config = dict(
    n_layer=15,
    d_model=256,
    n_head=8,
    n_kv_head=8,
    head_dim=64,
    d_mlp=1024,
    vocab_size=3913,
    activation='gelu',
    norm='layernorm',
    norm_place='pre',
    norm_eps=1e-06,
    positions='rope',
    rope_base=10000.0,
    rope_fraction=0.25,
    qk_norm=False,
    attn_scale=0.125,
    bias='all',
    tie_embeddings=False,
    parallel_block=True,
    init='normal',
    init_std_qkv=0.0234,
    init_std_o=0.0,
    init_std_up=0.0234,
    init_std_down=0.0,
    optimizer='muon',
    lr=0.00143,
    lr_mult_o=4.0,
    beta1=0.93,
    lr_head=0.00552,
    warmup_steps=200,
    schedule='wsd',
    decay_fraction=0.571,
    decay_shape='linear',
    final_lr_fraction=0.1,
    batch_tokens=[65536, 131072, 262144, 524288],
    seq_len=512,
    doc_mask=False,
    train_tokens=739800000,
    steps=3390,
    dataset='wikipedia_en',
)
MLP neurons of a small language model. Each row is named by its layer, matrix (up: input weights) and neuron, and shows model dimensions 0-255. Each number is 500 + 25 x the weight over its row's rms, rounded and kept within 0 to 999. Numbers have three digits each.
After each neuron's rows, "fires after" lists the tokens most often just before its 100 highest values on Wikipedia text that the model never trained on.

L9.up796:512477519461504492515494517566468477484504506480498513462516491476503517512513453473543463517503467515446467510525521482468437502501491466576508519496538477503458497502471502485485503511459511494496504499463491477498488526528482520492494488478506482482460519491504458514511519471528506504469495529529467500496490515482487483466498467463486512498451535464497475526554496487506507489490537531555512505479495480468473498525501491471532459485490507507502499503477477508534462488499506502533540490510487502512504561529491549455508479495499537481470548473514536501512477484528481488465534560526571539522469488437519532472521522538524511537509500483458485501485549511497502531512492496526501479460497488507501529508471508524527539457507493504508478486507484497542501526496503
fires after: "-", "–", " ", "4", "6", " k"

L3.up553:479510497507490514486515482496523484421453511470532502487521504486501472568499483474535507497496527464493491483478494487484555494497483550505529487522546441464491459513500458482486481489531536485516473515475550501512481455550536492502485472568496556502512508492467537510523477486481513528468457492518495552550523501488510467470430499495513507514492476534522483495563497503468486529503508531475498553488478497496505491484497523453507476534522511488524520493486510477499483513471494508524526529512505518524525548483463528481506554537565495514496487521475479513492463453478490516521518520534509472502516496520510465494481492472502486504530530509494521487497534497494474519457509510475507453475504501521484490487463508459480518523501526489501520505488473505510518479482492
fires after: " n", " S", " N", " k", "S", " Out"

L3.up485:474495457485512495486498530511479496527471494517513535502468472479513522546525453474504488500491460485488526562490504517518482536576478532482514491521510480451491490490498473506495504486482474483528584512476544477526519462497543524528499514540500518502531500488501522503459448461466511501523537494486470527504480526476472505499473521497502486499511500505449506519498525514503516518513503527500525491481471506507469506513465505513466531500470532518516511462455505519492534502462484501482466502483499476483521508485534510515523477522512492523554478467513507455535508502443473496487498489476496505510493553467471471514504496531514502514523534458494514490490462491488437541523529500435498539510486524489458481506532471479499480513497512527472490547438464479482482497513461
fires after: " W", " H", " le", " L", " g"

L9.up287:492496500506488534468523514487515498514470533514469494530507472479515515541493530493476480517527528513518501509519511516498469524511439473450487500484490465512493521472534500518499515516489462507503460515481474509487497519508479563510516510498479475498519485565515505580537495485493495524525502467535519513506503480479501474510499509545537482456494486518462531475469479522499531477506495491505478540495502484489452543490497549509463461531498512542499517463475536508505463498511478497489459492493523492504522491531489496535497451471491482469516535486489512490508464496503486452541509522499495438528472469490469522479555519455563467535479516537497514509521492491483495528488465529510512547519497497566510462537485465482455489474501525510517445469473494523498495503475483
fires after: " ", " |", "|", "-", "–", "2"

L8.up573:448523511519478547509468527462510517507491490527501483501459521461470497526480526487489539513512482530511522487502532499516450503464516480479496505539490488547576510503488498498504522469528532543517507552503484488495540496476504508494498479534492500477533511487543535504503485500525480500487475481538471473507494484448513481472503517501505505508509514475526507508508572528504490495518502493511512576481498508468490474468519503492515491499478468494461512463450480526529469520486492479495481492480510471508493526493501533491469496541463518482502462543536469515542460490517529503491511465474521493531467516496513483469476504456516534511462523465441504482510486459539512527491484497482514478557537536515500546499506533478482531477515472492504497491525472474557446506461491
fires after: "9", "0", " "

L10.up781:472519460505459528511520507496451499488498502534504481489503551511485532530501521479546504513534477509520501515464490458471469505499481480515487499504442526492514474510487543524503487484520541536494500526517522513510520512474495484526516516524464514484497538502472475526539455495449496477512481500507526474497555512435500529483487518513480465525492494499512487526503476479479543476503521522487499547514517470534477479495478529485504518461485459493477481476459507503546457508508511537516471501540522464518491551494529496547525520513510525505572523492478499521521485508493516533501447513506487489533489496527472495486441568476478508532513520535485512460510464533460492530531472495446505484517509481512496512532483486519502504476462517485453512512479521518479481446469492
fires after: " ", " by", "\n"

L5.up75:506504514502482521516510527528483482467456508554505536463540514510505501534509506491499499487503494493562551486484472502455575479507491507512470507495506499511486521518553459503505500504500516428484446484519503507480537494485469464477530503502511493531509493483534499486498463490480464511493479519478488484498498506549509531513497504468489574477506495474501444504483545517471565501497494512469533520522504449509498495479482518501487530489514490516476533442517476522495451478473515475494487519518501520487469485489514471584482507471538507502516510462476496513535531461494542506520494490498515459483477502465520490509520486473470499476542573480478502514486519497499498479509467520488505518506513520484452557495470536495527505445521514502506497510492513473500495496460502
fires after: ".", ".\"", ")"

L3.up419:520467557512461509482506539508524451493492497475514501502478476495542512512468511509488528458476481517494483552526542448530483509520480546535523525517467519489506484501486482490495460476448525539505492511511509490473505461499535509493458473499504492547513510479504464516501460484514493488503481501503486523538534541497554510549511502514497570509500575481476474525498493486489507539467482484496525481513516517508498514504453467545488455472509500485481525517486506492504495507520485479497482525507488516477480485504488483484465451506526478481508493509549472473475512490513527466474533528447487491457505534492487492461535464496492550448508530473499491533489505551522503488564508471483517506512537492513492483487505504478505522501476504500441544495512505522445511460480512
fires after: " g", "G", "eb", "m", "-", " G"

L3.up320:500514534512504532541509528526475515462444500542509513492502489550496518521494503518498527485484490506518525513454487502468580490517515521501486517457508483472477526517511456503518496512491521445489447468499462501477514470505469482482551489522485519487513464506522490510511503484462458504486506516445500477480540535542532496484517504484450536474533516492511461504474536532469532495502490506489546514504537490497481491482511538495454512487524494529458514473505499514483470480492534481531489532509508481495515492470521507582510522487540534494510504471487511497498557472520534493527493489498498466502477474449494472528515481491468484483528588488491506514521525484493538515466497541532532517494534542482448533492521533495509501460505491482513506498493508481475507495513496
fires after: ".", ".\""

L3.up122:457509514483486524511507470478497497534443506487482484497446499556479462443513469504503487517475498520509502524492475549512554518474487469516531493562579492468499478493493485478490483490524506472479531472496488485535526528529492484539503521513476503557536463520459518526517466518461461488499504495505475508475473496494498467471517484469502511484498487488489531480498509511522484497520518477476487489513522549529530503498480488553504474531487523544509516477511532531484517503499506528486513526482524553532514497513457481502517502480547506493498484489525474486525510484513506474499504502479453465459496499499541484472485509451447513515516472530512493480470507496562508528490499508501487480532507492537493516466509454511532565467495477486470534513492440512462504512537484
fires after: " J", " g", " H", "u", " K", " M"

L12.up152:491496546503532480525503506546516488517536520489496470513513479522468484530524517484521548508481532490491491488557522555478497503474465516485518552512474472508458491461524493540511457470522489503490503473494509505513479522506483511502506474471476459532502537494505480494493504485484485537527527491501476494466517513513495529503452497478501482493461522480536491466517518533549532485519487513524511513448526450545497510498503491558469477502514504483517508501492518491519527527448492509480486500480494515489543435474517508475504485442473507468472509498497534471466470488541474500484505517513468481479511543475509474486519544474499438469509538502466478486517481511544488547470514490496486537505506511494542523516498538472541493532530475455500510522497443446463476488491492
fires after: " ", "1", " F"

L5.up919:532557461509484515550465508490544486499493506496490498491500493500487531486502477523492539474493529430500502510487505521541507525521470503515477501460507522441523491489470517479503539483523509536517508483476515503529513496494478530476495490473466511494490477490554498538535521463472478519521527512488509511508473511535480488493455499592463515475485478479513499463482495493533507496508512490501549503502451509498489519514494503478495463523471475517522534503492496458491512531499501489481489519525520468512516495485514489505443481517506496494518471546478458472525519480529512489483496443505490511490481477536476487517507499506449517494530540516445486529508515471485519546473517559494461533481492532496533481501485540538524448497544432515513497542465457476498489510482477
fires after: "1", "9", " re", " a", " v", " pro"

L12.up604:526474514485507499539547521489520502507514538502469540496525551425483471502493504480533553532535482507490524487464485484488451500520536550498532483490511531494440512551473536491522433475500464507499484522471475493455496514492498506505481456505501509461507534519498459462477443506509460504513504508496494523447545492528502533500535497503508484514513506473501502475478487513534547463490512486490527516504496493503489510501523506481486490470478464525465491512487519523507498492505497489408484497492506523504494492509500512496441544483499498497503503468505537452528473502516500534434497499487491504509487491513530489498515553503538518496519517519494483474459461498498526489504491461506482530463527522528518490476474463562510504481510532518485512486468466506508543521498519
fires after: " ", "-"

L8.up735:525539459567517486478524501506502475529492498479467509457516495510524499504548490547474491487537518492517489469454533491525511486476490486503501558513523516519495455463516486471495480498516462464509534487475471545504501541507510468447483486493481502496506450533543521484471484492476519492512511514534506535529517504505489536514508496446476530530497493497496481478489526504505475531535508520498541487512525512511463504483533458504492476506479489505465503468515471531485456497437471486519503482514509547528508498511481507525480508501504543510511512465482497539519489503535515511507474532516493498491521492493464504484509485500527472473467527510472483488521459472541501490414466463534464497466542469504549504524479496510480519509519526463541516493446528507527461497452485
fires after: "9", "′", "0", "1", " ", "3"

L9.up402:496519495486511514516433498530509511484474506481476506500496513517462496485455460514501510496502531540492467504513499525495512472529502508555502491520471576468459533492498516466496521524524471461486526451507494477484501497519501460496515475533482487523548503486580503470546515486473526495515495502501438513560478499480547512509451486506488539488491529502494494473537501471513450499513430476514515528479469537495537547507495488514475497481520499503521505491495500527490525459500524482553504468530514498506506493511560508498480501497538538528490505500540496493524523495490496528515484473475499496493493495489498444486495467569494522483566488491458503532515513452455485507471495499507513512531474538489483495494469533483514531500454480483511508517472515496490513499501477
fires after: "0", "9", "1", "8", " do", " did"

L3.up445:434505489492489521521508517521540486510525499427492529508422491506506484528511503458474453460534445544514524552495494476504451520510461521512517490488504464499547540515484521472508508513508532483527473506496445457508514474476528536507442544506510507514502501501487501483503482515502485445532530496534498483519490534510479524478484500473498462517504516485521507506527484504489514487509512470506557530483447527480500507472515477497470525498487515539509498482482491481532469508503493500497482512492495523481511515526539479518505468498465494545488518470529515496499493524539468517563509497458504494503478505534454462504463497492518551493535522492502505506548505531518508466493516449523481465531488496538464507530518474539526513477514483496498462518489503552508522491519490
fires after: " H", "H", " h", " E", " w"

L11.up334:478474512495496515479507463473460528480498497525457529520460528519491493489507544480484487452536514491496517480511524524536492465503525522572453521505518542458494489494509529492467521455454503526442500520453491498530503528503477471496512484490506508546492500515504522521498515492501540527476521499501534513527470516491456541505516481527506527484459495464531517515519481469471486490489488485523517519495520517461507471499527530507454475455467526498505520500487509469475541504465497436496513497534514523505524519474506491408498517533502538512467499491493447541536505523514492509508483472474499500508461501510477480467469476569505498519499494548471501513492510476484492507543521493488522518534509468491487478465484520523483534513553501497497465500487535483515478517519547
fires after: "9", "8", "1", "7", " "

L5.up996:527511516529501519495524529457477430444500495500475480514472517493519516486505490509499502554512510528516470521498470563527488528488508521491514438500522486494504491548503545523456528499501495506461471510443493509525529537472472513507513491483507506526498494530510524498509468471478463546489484466502482456547540556460418530520517513490480528516501525487498482513511476500512491510535512478527495520488542492508477485534481503511542498483512511509488501487491493511495491543512515490501522436497498504481503550536504516467486513478503528484474488521461437475498515467477490469494454503506502494483500516484493498542518536464485493525541505530453504443486523531472496534539490489482477527494476477487486560485468531497475472498457517507459503490483511507501508479471509
fires after: " f", " F", " ", " dis", "'", " ("

L7.up284:534554515515535492510527483478504464493495476469513450494487494468533483523504533500504556486538511508502495494448525531473513516505508541530496532500517481491459489498520473461532508507520516497517513482562533530493483495520482507518509479495512524500491490471502493472480517476464458520507469453516493512525514493475559555456479542503538518494528483455521480483420484502525498508463504497528477510521482503485512475499462521524467522483496464504543467536516469503481532500526548496477480506549529481497515501469518496520530540506505485492535478468490467512529495500498486508493521472507468483525504483500466502511469437500505495512503464523538499486495505478468520542509470541514503458525535511500495521476509460495482519470492464486506488465581525457502502456495496
fires after: " in", " In", " from"

L3.up207:484505503491515485502521476511495511507492524539511507543500521513514497541541514527529538495510498491523511487513494482476442515512491489542491432510480526502555526534487518511499493508472488543522509524499509516444481466532503522479531479500507496487519471499473512501522496494478522475526503459495486462464478488500553465487536518457473455482482492555525491496471545484462442498483513506520481492501491464520468537510488532489495452483518448512525514518526488470491484502495513501476527557514508507535530525503480458536542533513512508501526512508487505456501534480458540496473475470501453548513510515499464485501486487503522455498502467536498514463547497502514477539526517445455467473487482511552518536474470512461519512525473511464495516489525491476487493467473482
fires after: " ", "–", " U", " part", "we", " B"

L5.up83:504523474526474523549509511533481529510520473520515481506463462452457502509490516506487483489468522502481490488550529504544463462510472485490502491502491477481518463484461498453566549493506500481483524531494480517541503458489496471502440473510500507481556504559487483499515488443483471508525536485489504485481547509514465515475478530504463528481470506510496491488534536487494527501489506503526527520492459496522494562504482528470478513530548510489514490473516523478488506472538447479526507544521478492511519543532554476499493484496560513512498504466512514535456471488527509477517491525477531481506486510509528521502481489477492516496491471521525477431481468485539518531478483503515493503491522485519500495543496498528481521488520474486449533483474513520500521471510539
fires after: " h", " c", " H", " l", "tt", "h"

L3.up321:495553532531504510477491488535523510507489488512479499497539507507486463499518464518528547485509501502511483503501526468514459488511484502509517479500574492529515526464486477518479504500490466495510500508491532466490494485511485515486452459476555489501482502492488519503499481488528485531549511505498479475467467488480483491501559476493500515463518527497497481511458508483502525527498511486502519523495484485560495544496491518524506427463485531522533483478515501496477515494500528541494546560497506474500529530478515457521497525499503485480441489499502485502481557460440490531484527509515456513529504533495499496492460524492462465522440506520488475474521483545523520472492467546461506507467513508536540498497470546515505482517522492541496489470455512489487454469442488
fires after: " ", "′"

L5.up737:515485515521520510533492510538491483475453498555533531483542517478505508529489507488523503478490482493528543492479475518442583460522498514517486517491514491519492552525516458516513496507499507435482475494503474509494515489497486457496522493501486507524530472499535493480489479486477458514499470515476486492488483514514529505502485490455496553471493505491506468506507541510466570506478486520479527536485534456498479504462509521496486532486542486538486507466518482526486452469468532490507477521520498506496486463481518503571464494490509514521498521453486470501508529474508531488528488497511498442508490484488525499526533492471467502492555551478464492511501517489506506500488489504479516528493533538480405545485475519497513506440526504512529501511489510504491531486467495
fires after: ".", ".\"", "\"."

L12.up94:492513464544472500483480491505535512549487482457516504508527494516497519503525494478482506482496494520468524482497559524483562503517492486497527561492494478471535467486509563520482473508531483475478536509530523508527490522509493492501501473460475462440480529518521538479504518537543504493512503485502481540500471525475487536535470547523475506484477499531535458516499467497487499514491466569544478498450576491501466513456500526511516498486486484467438481476474498517495500517462521446473533503468502481503501474470482532503486494529462481474466538493497525501507526517483479536504497498486512483479503514486496500511512482520511464460506506511475481479530477479443501452529521475492491492497519534500515502480485519490502472446509522495510542520511484538508517543512516
fires after: " ", "1", "\n", "2", " J"

L3.up444:471494530518457509499510500477500503534492532520479510509551461448534477530461447518470517512533517511500465520499520503518485482526534480540550507523520508505532467509490490472442513523502533491510523523518524499476521460511488514513490486472489496539484539529480501541509498490563452528515482528479480516499494488525515481485483527531475466454503525508491502517491555483495482439509507456491459518546485477473481508521471509557527461538512497479522495550425529531468493473507495481467556525478452538457472486511504494475508502502495493470482566459519474452481490464497511455511529496495478514470470499497512528514510469514486490470504492503516492491479472520503520512519481504488481470464521485550501515499514495490504489511484542515495506495487521531498499496496503
fires after: " (", "eb", "-", " K", "B", " |"

L5.up938:460513472514519526553490480533474532460495475482526495541460505492531528480542507501547498486536468507491521495497473528501452536456486501563528477510467478472477514485474506449494483504517515475483484510485501437524501524497461562503473501486488572527516536491500509474476485445493461506500521538494457496496520504494474518520518500497517494481523544453530494539492527483497497533513514505525482541502491498479521473508508492512484520476541526459492536487502474502545515477500487498529510522504484450470505468555532525507515502530551480510530544517520505508501483493502484481501506518474480458499472508548465525492522538467464492478480490479518495494498502507481505511482523473503519500496502523500507515475499476520435535488543494511543502466482491514492475531489559
fires after: "-", " c", " C", " l", " W"

L8.up335:515515516495508526456479510467506444464527498531531504498495499480530484511488494499478538476530529525471493467526557481516487483482542480529548510477529540504493520524474483498489486500532505482485503502502525478486467524554487497519507510507538467512535467512541481482512527528470484543509533495492434497479481517481500460494491522497523513527501455507528497513469480479481496524458513505475481521513522522538525544512512516495543496500494464477484486505496476510513504469494505501456527470525470476463512545476549468487463529479508512464486480506467559511517529501473481492518558496487477525526472502507489507485509476447464532507469479495490499502490511568507515458524487529482502497468504425485497482513435461492523499548475491542520503481492530509530508504508464
fires after: " ", " (", "1"

L3.up918:490467550535487548525483507537495504477459528546480513470501544523540513530519504499533487496452503514492511511489480509435504487517513560503474500507463471462499540505517465496502477525542529489533466484512456516456496462482507502495526491507500478495496525478561524478513491484507514515525521523474498502512524515532517520500481512470532519483512510468525474520537524523480522490505484523480541550556452504490441531467515501447478536487492530542490489492506516553502458473456503468521475557484489501499513452507528524504519467486493551515500495487499489492486504491503479487510531478511502463516495505491489506521507482495516505449522503447471527477459539492463538487476496510495556492508479523489489525502463541495484498480477485529527483526480514528493479477490493
fires after: ".", "'", " d", ".\""

L3.up415:488487494492490513501502504481488498549529502504476515481524459490505518509512525475506538475505432543499524534501488530470498473481503522494516516485504502541461487454487503505500502492473516517487540517485512515531488499497484591526438494497469454520522496478470520467510487514497492514490544479520537493495499492512464473497464496513446521526536569487500451521539516491495538483470520500502493529435469520516487520464507521518491466512554534477505520547496492509526502561505495480508506530494475480497500504533536519453478458528478451524503503480500545471458515508494544515496500485456504436511475508474513490510484471516482502502512506519504486469538520504519484523482470497493489495459523509481489499527496491506511511504482561526443500517497489500508459508561509
fires after: " h", "ibr", "-", "tt", "m", " s"

L5.up746:470501518506504497542488527485496460460459506494531507515534492527497463526536469497505499519476512486519508465540479484488497466542481537506456440483494500525453441473494452470497486511497484509496471493497503526503467481527496447515502469488491505495507513502513451476547518536495484473510536518492458505492510509501511499539513494491480500510506488531492538468501509482492434482510510500515522520498508524489505493533537532504509484475512487516536515499502501484540493492508522476476516527501468510542574475482456480490528489561487513462496509512564489506481484500487545572514492465503521462504470471511510500489531464478477486471498518550460536472511488475516487532495434500537516508503500562550507507522510502495539479483513514516524462505504448507485502472521486
fires after: " m", "att", " M", " p", " ar"

L3.up1013:479530467543484497502522534540526473475501520502515467536488510520465480553495471490488514505471495490529468479506474551475525518502492500498493501480542503522546535512510482486491499507500488480541540550472480518518530484508523521492464446470537510517507509519450487530523474476500480497537496488542465504476468535466467533511517507479530480481539495526487471534452485521535526510488547508478466517512525466513459512504495523550494456488483506523503505478519527464509497488500471495499495496495500487481508545497487472508472504510495476481498490484472481486453519441476441560522489504508429498498500510502457455472509507495489489552497485508511526500523507523504491490489489526444505483487486512502547497485446570515507527482536496496500494493521509528477515508445467
fires after: " ", "′", " Z", " c"

L7.up315:557470518492528527510491545522482492486503516513493519508520543470470504496485502506490500460471502488476510485485452529501573495517526502520489502516467503477502531513551429518504537507506519513505505507480459466485515491488487487481522508497523522518538495486525487507504477467468436526495491477504486501501499530509514488475489506442478517501476492487517493514466504546500505504477476521537511522498509452485488510469480532452451538500516491533525509495500469547504490505450506519473502520483485492509458495518502529513460490480513489508541533456464466474483503524528498480577531498528502471546525503492471461498479507474464525504503528471452524521508524487468465485528445521496508533490510490460491545502488515521504476489512529526541528535472519565512491480462471
fires after: ".", ".\""

L9.up644:525475520497495523524452492517462526480504469530477520523522478501516537503506509508457537501479571507488473477518467496509471503453525534508544526537476486513518509530517477459539483456523513458494480487444523493500507493549458499516490475500518515535498495519538491460495486533495556490510493525509501524512505473519533501448492473474503445504554516478477485491502510498496473524446483458501487517483440485465498516494508478515509494465468521507520475492479527529495483504465478469471508543483500514498504540555486534487490524574495517476508518495550536486522476508517463469519511535446520494558501496450514508465509500487505526458481514499476492487513491524513516510499537507449488476496489495497538494490509510509501485472470515511496494518539461456506497510470491
fires after: " |", " the", " K", " k", " w", " S"

L5.up94:485463506532512512515494478485479473482498477488525548511470483525516483512525472487474497442489459498492539506485481518525558487519511502514518481513502513520457537488536543487511499488500490524542513537531482548507493501479506494474512569470522498521465485507503511479483506523481480455494522494575530505485503481482470517497488512527491470505489523523504499500509467503481480516468569487527523485453444483506505487526506513507509523464451480530484506503483524457487535448475491542458533506538521507500491517545497487492470504508509501519501514508507476498557508500505461486512465482474460540498505482478487478532517505514510438530523555468507476514468547471497507502472528474459485518496501454501486505528476493478520530473502472492531460489522535494448523501463541
fires after: " re", "-", " (", " E", " un"

L3.up498:500446478487483511505529496484508474576481491520490514496506475507520499487515467488529501508522500542482526546509498509499491535519521519450466546485507530513507511485458513508523519472468501505476526524473484502522531436543525505545465489468457531516549483524477472509453476481480474523507543501504497495553497552487497519507531477493524459521496466457484480465515512520469453486483458519485458535556497512471488502507528500465489485515478522534533538512515480476512493479458481487470507486505505486474501491533544499532491481476492470529527462523516511471524506494518487516496447519504461502495547503505492470475483496512514503501477479524473461518499456532478448538502501488476527472514496480519484464504526522490496555511511505506474467525453499494477548519488484
fires after: " H", " L", "H", " Hol", " St"

L3.up354:540470547469478502486479530497506469466498507459479448495427538554472532485481522479464501479467510474502503474500516496449550482490526503547469461526503522551488520481525522475514548464532509500497493500463504519500505524510485492527519466509496473505477485488566499474497550455481511528497445511501490501486534490518466498496472532494502539507503496494515490468472522486525502508500491531495474509511490467521467515504511459485516499517499531520512555539452474535478463514528503504472495488533546513521492525503495486534528515479462489514521527487513449521490510517493513464497502504513495476516541489509488497533480484502481473516515482530482478481479488485584493515467497556502473538499468508496552525456470524507486506482515515482479499494520517497480484457483534
fires after: " F", " f", " P", " new", " I", "f"

L5.up375:491486471441505515443494490532500529528486517515519459512491466544471538480537513480546503465522492527517524492515504472511497482486476500494516494499494514522467505528493538485509468504519479482495501520505498502501482487494483465499528473519485507495500478500521514532458500484411544542519521500502479561523517514507523477470488485469553494463475477510521538503495523510502510490504523479469524476470460476490512483484510501530494452536512495522579486495498562489502521517491525521524535543540514500495477572477508495519504506489500466487475507477512477489443509490519512505513483481529535483496494503531507508479443493482495511445527545500511480488542530495486499523508513495481529491456525466501535496480496496463502534463467494497474491488453456468490510463554514
fires after: " U", " I", "S", " N", " J", " M"

L5.up830:493528532489502484510516478551505470520511517489508494515471474456496426505469473502532545489514489533486516475486495491492516459458515506549499499486518500543499513514528503517508485499484454506519434510499525475484474495513486517481494473484494466465543486498524504549555515496472478509512553539459505492505521503483511500561536528521492470500496509485515493512465477488498490497493488493474493525493491475537462574527472512492495480509513490520493518496478522538518518515511510522485469532455499476500536534501497510499471522508453492479503517495493526537472501462517490516463512512482473482522474525502477474520481513443517473469433514518511501499496476574479523468463468536475500526468504472521567516494461509479504522530492515556511499487478492522514489490443521
fires after: " ", "′"

L9.up939:483484462502539456524463481499508529461437477530525492528485505498492511485473501520526516506499501510484531539497543492478499492503438494546498536451521518543490524506522469492510503499526503508506499476505515523516492515556497511541489495495510510522515515506511515483507461493500481488521499513532496496481506545501534496452498485528484492482534445475465508499448496499493478542456475488467487517488489484494495543549496467471508533470464491507547446520490526497484511456527489499490506517522499483415516511517490516512515545509499526524535488495521526518467544483482467526521516521483495540479493490505497526478494502474552486552454494519466468481527516564508455501492511524502501477445536486532457505482484470524485507460507489482489521463504525474489502476520460
fires after: " |", " the", " in", " a", "-", " from"

L5.up818:507481477502472505460496471476469508494527499559522515475492514473524455500477506500505503470491478497482522505505453498499510535481495498549516528522510510484515521524488512498505505511546505523492521501485475522476481531476499538468531521495497523491472537490532482539522502479480527472501437511540482461463490521463536473513504498493512533536520503495443505503503490488516510497473528530523491555493512510489502491519510499494501511478452566522491476524505515509506487464489507464518487489507508526517440486505527463532470479522508492475492490551478476511517481506507500510482468459540514524473505535518462446532513514474471528501492480542501511466504518515510504514571539472532507493479488428507492517484531502510494519506516510470442470454448582539520482513478521
fires after: " ", " $", " inf"

L5.up779:522475519486436515493473481505510480502502495516534505542494525497488480504467466487454521493510529521507507507457502444500516491455489479546519462491518477484500505480533528462507476513457477517450498496440501527495498531480467475512486506487504519523504535511493492497495511525504518504495469493487508495543496498459486544528498479462463503488512491496481518514526486482523515503433555534544533483517506501504504457531477492490517493479505526509508522498492489537520481516510502481504541573558512494479507543505514507530477506503518477515526512485530441506475473541488518488495501507569472519513493506505496459514560511533499509549506485478500525538486497476514540546465483508505485503513519514510463502478434478508484517452502448481569475516460496510486517509476498
fires after: " ", " re", "-", " f", "f", " dis"

L11.up319:493525479479463494478434503490509458532498482479496502498504570516533485525504534514497549491490531504475497519517477499525501569516460453557451544510478468511456497497510529522509531525520463526506496496508490535495502503525457509489522502510471477487466515512512460489455520465513513489499543483476499471521487489496498532524493543481518528451460507480476491504508491491482552509514465493510510523519534512480476486470521521492481454564508486504509497494493506496482508519497519523427518459499489493532497497473508469507491477497490508498500434470510467529459500489516481506483504523469570471491507540490510499498480510474533559540461520534494486513511527484507487464525495447466504510488507552469534491506490516496497462479507506493493505494468483508537476491520538
fires after: " ", " on", "1", "2", "born", "On"

L7.up910:498440511521522526485483514526483466477494509512502511506519519471508524548479503488511494491480504468527530492484445504448554502518518499518462530529514494501494541517485432508487500503467493474502540510499478509483516471547492457487561485546511512549528509508495442483485477452489451517496514496479497467502466527550502501482502492465525547482465503491513495508511502493479503471481504520518520549492519457493487487454508530467490529508531505534513496479500518530476485496495522507482488527479520502473479486510518526530460484480535475515505521461482529495508523482490536485543501516516454435512494501519496517513505504477485510509548511476464459511495512508504499501508497547477500528495572509449451517471478496465513529491535528490549498496501521501499520467429494
fires after: ".", ".\""

L3.up721:514514459530528498468524500503503534479481491514509500485461539516475501481492480515500540496504494483498521511489524522476513488508519513541556539508503482506490515521492507446528510459523504492522507497522471535481480494447454479493497503469512470484512466517546516538478503503474494480517481524507467526466535489517486493486487515468486501490504460449506521451446555509519522476500538518485416506544493460528488511483538531507490494529524499562515505487512516513504484510516517440458496480480498524528480555504471517520495526490490469503558515506506449493483514511487445524492541460508489510538528531463485494502473523495529472505509504448486505519460542493522507516503508497468474489512476458504497539471506451484510513505455509514504469504502458459524510475484467
fires after: ",", ".", "S", " where", " I", " R"

L3.up24:495494532516472505500478523490522520482500502513496478478470499461501512563464495482540493505516473499492478507481536466501459529518484498498491489545452476533516444470461498544504476512492504518510498484478485441481491493461477488523506471474482520479493476493506543518495507511515481540484494498495501479510511533483542485531502513500463551497500531492503511504518501532505487515481503500460524523534491548494511443503470499491501457482488512518486558489491477499532483517522542508520472481466482485488509478508442530468529536506513537490452454516505510484471550474497486473492502513498502536528496549465492469499503488456530561522452519474495489508484494505506537499481500516478548451516479519534500488493510536523485508514514552501425448508455520527522526495551510
fires after: " T", " G", " H", " g", " C", " b"

L3.up50:500448469531467505500517460524461518492479533525515543502510518498489519518510454474545564495489485493516512535507489493470502523537530478498540495504535486498462493496528493503470494510534467498475518512525474540479443500524456475476434488467479514538486499476479490520501487479476530433469505483478497516498463473498528543505497518493522503559491544520516520490536505488499466493525543495490489462534492483426503492539523462479507514538508487475519540555479473524460483506530453463485517511533486499505465509516524530487521538497497482461479510513491467477517498507531480476480495540523492472516486524485460508490502486499462510504489498480517497490531505540518544547468506499486496502473484501513463525517485502486541467487481510513483496503471491500540466537470472
fires after: " (", " \"", "-", "\n", " "

L3.up720:529461520502493468457498501514525483468486515513496507471509517423515506488523480462506496532484489525500528454483469481493505532523517519496480482472485499473524441534481498486524538509525504504520565466417487489503536475507512449544517488526467481504514494533471514504523498513521517521508528503483502534492475551495516512502512522500521493485484507508532497491483487476447507480494482482505537533495534514487495514497488496491459507513515540497561527476478526538514509530515524483501557476523512507492522485526507514479483476498521510473530457506529515473497532508494468493484556453494484472542497526509497516512491509511463489500523526484459498493515464515495498563452498529487532521510426486472474481509502504452502518490455513518480489493538460517506438470521479
fires after: " L", " K", " n", " B", "C", " W"